python train.py --vocab_size=1095 --activation="swiglu" --norm_place="pre" --positions="rope" --init="uniform" --init_std_down=0.0 --doc_mask=true
MLP neurons of a small language model. Each row is named by its layer, matrix (gate and up: input weights) and neuron, and shows model dimensions 128-255. Each number is 500 + 50 x the weight over its row's rms, rounded and kept within 0 to 999. Numbers have three digits each. A neuron's up and down rows have the sign that makes its largest values positive.
After each neuron's rows, "fires after" lists the tokens most often just before its 100 highest values on Wikipedia text that the model never trained on.

L5.gate537:581597473536512550520539486538482527525599522463534528511415485550516534377481533422474477415408482553505574476511569532546446494533388512518434504500556493515502566518475552499448461562538556563507521549629593438526439499443504546495524481517465533472533447545503402494456491520530493431531422455531451489571372487496544565507510542477454503545474525472518458517483421481537506470496
L5.up537:530498597465598440597540480465490494452487495511424520480484492595536418505450596511490582535395569480506489539533561568504519422565421461445427494422510533586579522531440559532563423470522501526557544512485506491523486541551594447503550416507553527429527452508543507453464512525464442486594570442581508476601531453435565504488525518508421492426566436519394393514442568441383512400509
fires after: "ec", " H", " v", " h", "H", " V"

L5.gate613:457507545549471441467505531507513483493509533456398478588501485520471552444599537381538491586414421564483516453438496524545506494534537482483435572568504512537537387533500463512516415477506538557460539472520404554527508491517504550480494511488454574497509493367522460528443525536505493494526570526518511424513521595510451450561459607531466460559465516518565479433526423452455460515481
L5.up613:436496462445457521433458439438455456507529480502583585517477483419447546489496504488471503449471432525500529514563542597502468503470517496553500440567529497449464475522533534559490525470492425558499498584477527607511424474507530467519555505492487611557505526462538444520530446567582531497499525555433485474503496579398513534480469522546491443557544560561520478448417568537600463467447
fires after: " E", " de", "u", "ro", "ch", " con"

L5.gate571:555570552553461481476517406501419538443507525521582557507499498567414509492501544414503542440527570399487491492500475565486508500480478556579468592481468448564476556469417617430554528468490469506555586486514606476498518472376477553452583592537498517491582450338553471482507551447494487515554452460475579501479462498509492568476449556588547493461546507491508608517549494455523509522443
L5.up571:424567503459458523557442511536504589570510352473484519521567581468473468539533514502473472483554469581460454466486477596447484495512463499512570604509578458450475459481563456500456436494599432421504498597471539533492431562517502516499419508519338468490490382448581543476468479399518406495576500474475441459506511538463508558542562522491511562486443586485522521491488501618561449553522
fires after: " ad", "em", "n", " ind", "all", "er"

L5.gate636:561494451573495497552553497493537504529568410501534505452555545415460531481444559525487417462570485469533512509385401518486524462447524457562491445481556450555450431485435485482496509530467533410479395562369433581580529561370481547424462541552399529474578467420469583541471475488558496519529531489516456471493434515517499629513438578542525473498571476421525468474586513516498455578486
L5.up636:456415557484594443564481589459529429511495534481455493466500419532464488505503491544495520520474452536534375513541515564647509546477477513432545516433515587448548452442536436554515397492510473505430532442580615467483456532518522501514566554508582562537524458543469464484475575455575495484499494520402510601417492547523631459501486545525539422477532482460499395498460436560454451566444
fires after: " ", "om", " le", ","

L5.gate193:545441455514535530461481479395455570507568530522414517515466524493501431392454405473494437541470538516554597570459492538598535504488453423415507566403461486473513655505434535476493526508558505468578385572529472439412443397562536478537453506516514499364462533526510511485494425504582522548564443558480496478517457571494455552571437498490600513508551528434525504515504460559499533522569
L5.up193:546479545522507456564491427469595471388460500513455557464487438551516479468546472548543535487463619431508582550563558449543530503513424447547553492449493550409509507433468586506519410582547452514497521499516435457462510456526455535504512464495518432371528504496435483516480464597519514555546481526523452512531483466511477523492488547565456481483515432452485475469525585467491504451525
fires after: " f", " s", "f", "if", " a", " per"

L5.gate432:610625452622521500438508449579528452491364472563502534576487528492547542529512473479523433504501514382491513491480547504511396491468486379466539565515432382541451474522494506408554460537552439462440506510549387503461461532578468528548447555559556488427551615536451515483497417506482561427502479507544535545516483513425442500510506484495614468493484520497523483560379521551505467502548
L5.up432:577522462514453447386510467517608426418481546549516493484468564451451551546520496494427484462399507495592569566568547521517493526540571428383523481485444494549525483525569559457532519523510395444460503484513527488503491512545415586497449429450476497466502448502552426483598453465493446478529519625465467488473595560516426506517453454534414457436473521467514443432462585583526436513507
fires after: " v", "p", "t", " V", "ep", " qu"

L5.gate534:524459550471550544453485475547475479474523533481460459516481539439488536593445579475472529488551427459475585521492481553404578610525532287460471445511534480580524429506476503512427506552486537507526555483530545591535470500462592509562472502460475465557647528580504458453540617531531559517501486498490497528500479442516520520535484534470406519464456572417531547429513571403503520539424
L5.up534:656548470476560492462526525543500476444505519500446587492525510538349496471375387503530590512497392568476624552528466468521529517481508387425467530494424487449524486428427454444485488371479531479549605468485514561512458445427532398560559503509428487480488448512596498464458566613483496555493439560507469608537436519555518503414467482568535463497547569535563471466497529398544466545482
fires after: " T", " ad", " t", " B", "a", "iv"

L5.gate21:489551474417547515524470435479399516517506520459477448407511574560463518420444504461403520480559536465571479493492480494493539552580429591548526433424529609407510543431499462526521628576571525529520491498439465479497530576474481509572563442520551504456481465440564499485421608458505519553465512540463440517510480525536434456455529454539521531505506468478510554475585563464529546506552
L5.up21:494440506442467403491512437507439530493490579427527433528543540512528507465549404425566528495431500474565510529476485492518388495402401481487480468529477512505533525458630490536505588564425435501464554499501513488412515459476382480427535433553529633457444496500468526477510434486520505452525486442530535487470474509434445519474455487542535433527470470588566522574553570577506504547431
fires after: " No", " per", "ge", "t", "et", " re"

L5.gate112:533603444546533548444500546318565488459429434455485507547529499459542492542493500417460549557519458504516472543506482577583496490471514587556412451514548567537525520518504503571468511513519502536477416500431527487505465389445519506547551496570557529423454543515456505666512498496437601465510479535593462467469471557498562434467573515456483481514559483449501540523509475568590617500513
L5.up112:470523534525533364544553424520461416461585425461481477445561561506451503446469501494438553462494458505537602466460405445591501506466496387530563582470525551468522536526579561491376545501532479488421467495487496488529408504534386536490490409417501519554406436480609504467644522571519503414411535499528475525463447484554568509521491439533419528523470368525568495571497501518498498503517
fires after: " b", " T", " t", "l", " ex", " Ar"